From a checkpoint of a small transformer trained on Wikipedia: 444M tokens, 3385 steps.
MLP neurons of a small language model. Each row is named by its layer, matrix (down: output weights) and neuron, and shows model dimensions 208-303. Each number is 50 + 15 x the weight over its row's rms, rounded and kept within 0 to 99. A neuron's up and down rows have the sign that makes its largest values positive.
After each neuron's rows, "fires before" lists the tokens most often just after its 100 highest values on Wikipedia text that the model never trained on. A number after a token or word is its count.

L8.down964:34 31 26 51 80 65 64 87 48 68 39 47 41 40 64 50 51 41 43 63 52 46 29 39 27 50 44 36 52 78 76 51 51 88 60 53 56 20 34 54 38 75 30 57 56 65 38 51 61 33 58 44 49 46 46 37 54 40 66 63 80 18 44 52 33 40 75 42 49 67 31 38 54 40 67 34 24 47 64 31 60 39 40 47 61 50 65 38 60 47 53 65 58 44 52 27
fires before: " " 70

L6.down1248:40 53 44 50 40 32 34 61 49 58 63 55 44 54 75 46 31 49 51 55 80 39 61 33 23 81 37 59 40 50 78 42 64 64 76 25 45 58 50 38 38 75 26 48 27 80 38 45 20 31 40 30 45 37 54 65 59 15 50 58 68 48 31 54 79 72 28 52 37 45 42 46 52 43 38 38 39 67 48 51 46 25 41 39 47 46 74 36 65 46 79 69 38 45 26 42
fires before: "," 38, " the" 8, " a" 8, " in" 7

L10.down65:37 36 63 59 45 49 26 56 63 67 56 00 66 64 59 76 61 41 40 60 73 37 53 32 49 62 47 62 59 58 33 53 29 59 54 49 44 00 56 67 59 59 41 39 39 67 44 26 52 28 52 30 68 28 52 60 25 09 57 54 50 52 54 55 64 28 52 70 47 37 69 45 27 26 61 70 60 68 48 50 56 52 27 56 49 62 73 61 32 44 73 46 51 67 65 63
fires before: " " 51, " Turnout" 5, " Majority" 5

L10.down1033:28 44 65 52 56 51 42 48 48 73 47 72 52 15 71 60 67 61 52 49 59 55 68 38 63 41 57 43 46 61 58 52 42 56 68 51 59 00 57 47 32 80 56 58 39 63 41 62 59 15 42 66 44 61 56 59 67 46 34 58 52 57 40 40 73 50 45 72 45 19 74 22 49 62 48 58 51 44 39 54 58 67 62 43 63 57 41 26 42 31 42 39 61 64 50 56
fires before: "==" 20, "The" 17, "In" 11, "-" 11, "===" 6

L6.down37:80 57 50 67 54 34 38 47 59 55 31 46 51 77 44 62 44 38 76 66 44 53 56 59 40 66 76 48 47 57 52 37 48 69 56 76 42 45 80 61 99 42 34 36 50 36 50 50 53 64 52 63 48 51 74 60 79 54 35 46 49 56 35 73 38 54 63 33 04 30 60 44 57 59 44 59 51 33 49 47 45 60 61 51 69 38 25 53 70 33 41 53 27 74 60 49
fires before: "0" 15, "2" 12, "6" 10, "7" 9, "4" 9, "3" 9

L10.down613:36 26 78 69 25 42 52 32 57 66 56 70 41 59 52 69 50 29 46 63 47 31 55 51 44 58 47 54 41 48 38 55 57 42 38 54 50 45 63 60 64 72 58 32 51 38 50 36 29 60 56 52 25 42 28 50 60 51 48 60 48 26 30 64 58 41 56 32 57 52 62 46 34 69 40 50 32 32 46 52 61 39 59 55 45 64 46 53 53 55 45 58 43 61 52 66
fires before: "202" 18, "201" 18, "200" 9, "194" 6, "193" 5

L10.down1327:55 43 34 59 53 39 49 43 79 47 71 67 61 46 70 45 33 64 41 49 38 63 59 45 48 51 51 54 35 58 57 44 60 56 50 65 52 00 49 29 45 65 61 48 57 92 44 39 50 72 42 41 55 45 42 35 54 60 48 32 42 62 40 63 35 58 61 51 56 43 51 57 48 43 42 45 58 42 50 27 75 21 56 30 49 36 44 74 41 61 53 41 62 69 48 80
fires before: " " 75

L6.down637:39 56 55 74 55 36 79 28 74 38 53 35 48 66 55 27 78 36 61 86 50 51 52 93 51 48 59 45 43 32 51 67 58 46 34 46 22 80 73 46 39 28 40 36 28 47 59 44 46 49 59 56 53 42 52 31 45 57 39 66 69 63 55 29 15 53 45 43 25 48 60 55 44 30 48 64 80 49 48 58 33 44 57 61 47 41 63 40 55 27 50 50 38 52 54 65
fires before: "1" 13, "5" 11, "2" 10, "0" 9, "4" 8, "9" 6

L10.down1020:47 52 56 58 50 54 43 45 28 51 44 63 42 38 60 58 49 54 58 41 50 69 72 43 79 50 53 47 56 34 55 71 69 70 38 50 46 00 59 51 36 58 44 20 38 54 54 42 49 64 32 59 37 38 65 46 57 42 54 67 73 44 57 43 56 51 56 35 53 66 40 42 36 72 35 47 59 35 62 54 70 54 39 54 53 50 34 54 38 45 66 57 59 70 74 58
fires before: "==" 46, "The" 12, "B" 4

L6.down108:67 57 51 46 36 29 36 78 59 61 15 52 49 56 47 54 34 46 51 51 47 48 73 57 24 49 42 60 46 22 59 57 48 69 63 49 34 17 43 66 51 59 48 47 67 71 34 32 47 53 54 28 60 81 85 51 42 80 60 55 42 41 56 31 39 44 73 61 60 49 49 17 51 39 71 59 46 54 53 18 49 49 47 53 63 65 63 41 61 69 48 40 50 36 47 22
fires before: " to" 11, "5" 10, "7" 9, "0" 8, "4" 7, "1" 7

L10.down11:60 51 21 28 51 55 65 75 36 74 68 25 62 42 30 45 49 27 63 42 76 33 73 24 57 37 29 52 37 17 60 67 35 55 54 56 66 99 52 70 71 30 49 38 59 26 36 70 56 21 52 50 56 79 43 33 42 70 64 61 23 64 46 62 46 48 60 44 58 50 66 30 36 31 50 50 46 61 49 52 37 79 58 53 52 70 54 20 56 57 48 49 44 60 48 60
fires before: " the" 44, " his" 5, " these" 4

L10.down297:79 47 63 46 39 22 45 59 40 61 66 68 65 39 35 67 16 43 43 21 59 52 53 69 62 45 38 86 60 35 42 51 59 62 60 62 40 56 61 59 52 61 40 68 27 42 37 37 31 27 62 87 17 42 77 29 47 51 60 59 55 51 37 56 51 45 58 46 75 38 53 59 59 47 55 41 75 56 56 47 47 58 41 45 41 35 76 44 48 37 47 63 61 65 61 59
fires before: "201" 21, "202" 10, "194" 8, "196" 8, "199" 7, "200" 5

L8.down332:96 59 63 64 43 58 55 50 55 51 55 47 37 60 36 52 41 24 38 80 44 65 63 46 58 36 57 21 63 72 50 52 71 40 46 47 34 07 20 41 71 39 59 53 53 49 46 45 65 64 66 59 66 37 40 57 29 66 60 34 38 37 50 80 56 52 59 50 46 77 70 62 34 77 36 58 40 61 29 28 55 58 46 43 77 53 33 53 41 10 61 37 29 46 51 48
fires before: " " 67

L8.down294:80 61 51 59 38 55 41 57 30 74 53 55 38 37 75 76 65 69 36 41 18 23 60 24 74 43 20 31 54 36 35 44 61 50 44 44 49 00 55 40 52 41 79 56 56 57 44 46 46 21 43 35 37 61 72 59 28 54 36 72 80 31 54 46 21 48 82 79 44 46 46 52 48 66 42 60 55 26 24 56 77 43 51 52 52 34 62 27 56 49 44 55 62 71 51 44
fires before: "-" 21, "==" 20, "===" 14, " ==\n" 4, "C" 4, "In" 4

L8.down168:00 51 39 69 32 52 38 62 20 68 42 21 61 70 77 71 57 46 24 89 39 59 45 55 37 49 19 55 68 54 60 65 29 40 40 43 47 16 18 27 36 41 37 68 50 33 48 70 45 49 58 55 62 57 45 39 79 50 39 45 42 63 43 28 72 53 45 62 38 69 67 45 59 54 49 29 57 67 48 25 59 25 37 40 43 50 69 62 84 62 55 54 33 66 64 59
fires before: " " 46, "," 24

L10.down1268:62 46 47 53 77 52 58 40 22 55 47 50 80 24 25 57 60 50 48 60 52 47 60 48 56 86 53 49 32 28 49 54 34 31 34 27 54 41 31 57 75 77 63 45 44 61 27 68 44 43 42 31 49 35 36 58 99 43 37 62 67 31 20 60 75 38 63 51 64 95 32 33 23 64 39 62 33 53 52 60 44 51 42 45 44 63 44 31 54 48 60 28 40 42 55 42
fires before: "–" 22, " a" 19, ":" 12, " the" 10

L10.down1298:55 54 53 40 55 76 48 62 14 72 39 53 76 31 35 48 74 42 43 56 45 48 28 41 37 45 51 57 22 50 61 52 57 54 49 62 26 00 37 61 48 70 42 42 73 36 71 45 56 57 65 52 68 55 36 52 55 44 35 52 42 46 47 59 49 24 65 38 58 76 52 57 36 47 52 47 64 71 39 60 43 54 34 23 76 44 15 47 53 35 32 37 46 67 69 69
fires before: " " 69, " —" 5

L7.down142:55 44 41 55 60 59 61 40 52 32 20 50 66 60 71 69 19 60 48 35 46 43 46 21 40 43 69 63 50 49 51 54 47 47 16 65 38 00 66 45 44 29 59 56 53 62 56 62 35 69 49 71 59 36 65 30 45 40 47 53 44 41 59 26 60 30 55 34 53 60 72 46 44 58 46 57 43 39 84 35 46 50 57 45 43 50 35 48 47 60 38 36 30 57 37 65
fires before: " " 40, " May" 4, ")" 4, "–" 4, " –" 4

L9.down411:62 48 68 76 57 72 73 56 54 39 60 14 59 33 64 67 69 65 51 58 99 65 56 45 69 57 49 53 60 56 61 62 58 36 44 21 84 00 80 68 63 52 24 53 82 52 67 54 55 32 79 63 48 54 44 25 61 24 61 21 42 32 82 39 63 49 52 75 38 53 59 37 45 73 49 52 59 48 46 43 29 39 50 55 62 67 53 41 36 46 40 54 31 41 35 62
fires before: "s" 38, " " 7, ".S" 5, " education" 4, " season" 4

L6.down69:82 19 51 50 57 28 50 36 53 43 67 50 55 41 38 37 10 53 67 55 28 50 52 65 68 76 59 48 40 59 57 71 20 41 56 38 42 34 63 74 73 65 69 49 36 59 68 40 54 69 45 22 35 50 57 45 46 68 39 70 57 45 30 50 39 22 69 45 59 51 43 48 23 51 40 45 92 69 49 74 40 49 36 46 53 29 57 51 57 31 38 41 23 44 52 26
fires before: "0" 23, "1" 23, "2" 17, "3" 7, "5" 6

L8.down462:52 48 42 69 51 58 43 48 64 60 57 52 69 53 92 48 50 75 26 22 46 39 18 65 71 88 47 48 39 56 16 83 59 40 64 56 33 35 67 74 52 41 27 57 49 83 46 31 44 34 50 34 34 58 52 27 36 43 76 64 62 59 58 49 59 40 27 90 72 31 67 24 36 46 61 59 61 61 70 65 34 48 77 79 28 59 51 76 27 72 35 54 51 49 26 32
fires before: " " 31, "s" 8, " was" 6, " to" 5, "," 4

L8.down630:32 76 19 38 49 60 62 59 51 33 23 04 48 26 52 31 67 63 52 54 52 78 52 74 64 52 70 46 67 58 71 63 52 64 63 63 34 99 26 41 57 54 72 25 58 41 35 53 51 44 54 43 63 48 77 29 56 44 40 50 57 64 50 58 64 58 57 42 38 49 44 26 82 48 48 50 56 64 48 54 56 67 40 27 75 71 41 44 42 23 54 50 48 33 54 14
fires before: ")," 25, ")" 12, "196" 7, "194" 6, "199" 6, "," 6

L9.down997:84 67 75 45 66 35 47 45 73 24 52 44 36 40 42 39 41 32 52 57 82 52 48 34 47 85 47 60 53 70 68 84 72 51 33 37 64 96 55 63 64 60 30 60 47 35 52 32 30 48 82 48 56 37 55 29 96 48 25 52 22 52 46 53 37 75 50 69 62 40 53 42 51 61 78 63 42 34 45 67 75 45 41 53 50 63 45 47 45 47 87 28 39 61 45 23
fires before: " |" 29, " |\n" 20, " " 19, " –" 8, "|" 8

L10.down594:50 33 38 41 21 56 34 43 35 61 68 23 58 62 44 70 30 45 54 57 48 65 36 43 51 47 41 39 51 46 43 44 45 06 50 44 41 93 45 77 39 44 44 42 44 58 21 59 42 59 49 71 30 54 44 80 40 55 42 51 83 24 32 17 45 38 88 29 68 40 35 57 71 40 24 55 22 57 64 36 55 46 48 62 40 62 48 42 20 44 38 55 69 53 38 40
fires before: "202" 38, "201" 26, "200" 9, "199" 8, "198" 5

L8.down467:50 50 91 24 56 40 45 48 63 48 39 49 70 16 53 44 54 30 51 32 39 38 60 73 38 53 66 27 54 26 59 62 37 46 27 46 13 25 64 83 68 52 67 41 47 42 74 20 59 58 49 47 47 32 47 26 90 46 52 36 26 67 27 72 46 32 55 70 59 59 47 67 72 58 67 59 49 28 46 52 41 53 53 38 73 51 31 40 47 40 74 29 31 49 39 36
fires before: "," 29, " |" 24, "\n" 7, " |\n" 7, ".\n\n" 4

L9.down601:50 47 48 46 36 53 36 58 26 51 49 46 50 28 35 46 56 28 59 66 46 31 59 48 54 59 29 59 41 30 53 47 53 51 62 55 31 43 31 56 37 57 60 60 45 46 48 39 57 50 40 42 58 27 42 55 42 51 56 61 69 56 37 57 66 48 50 36 69 31 39 66 43 40 39 38 61 39 79 35 54 57 76 51 43 57 26 76 45 27 60 56 36 40 71 51
fires before: " a" 37, " an" 15, " the" 5, "born" 4

L9.down782:25 47 61 49 19 40 59 40 57 57 54 40 52 58 42 48 44 35 62 31 53 49 48 25 51 49 63 52 62 68 42 40 43 45 37 60 53 56 46 56 24 54 51 59 45 25 14 54 64 69 65 67 64 53 66 51 56 63 25 52 48 40 67 56 33 24 62 15 70 61 20 35 78 26 25 54 55 56 39 48 46 68 69 68 40 55 49 61 32 53 30 53 24 57 31 47
fires before: " the" 45, " which" 9, " his" 5, " these" 5, " its" 5

L9.down523:49 42 50 75 10 43 48 57 49 39 45 36 56 32 38 46 06 56 45 48 66 41 65 49 43 48 50 60 74 32 60 73 31 38 46 32 70 99 72 49 63 57 65 57 48 50 25 48 19 33 41 54 31 48 62 49 40 70 45 45 35 55 38 57 86 51 58 55 51 62 39 35 51 27 30 64 55 44 42 38 25 67 63 55 61 38 47 35 71 26 69 28 56 68 53 28
fires before: " " 58, "," 28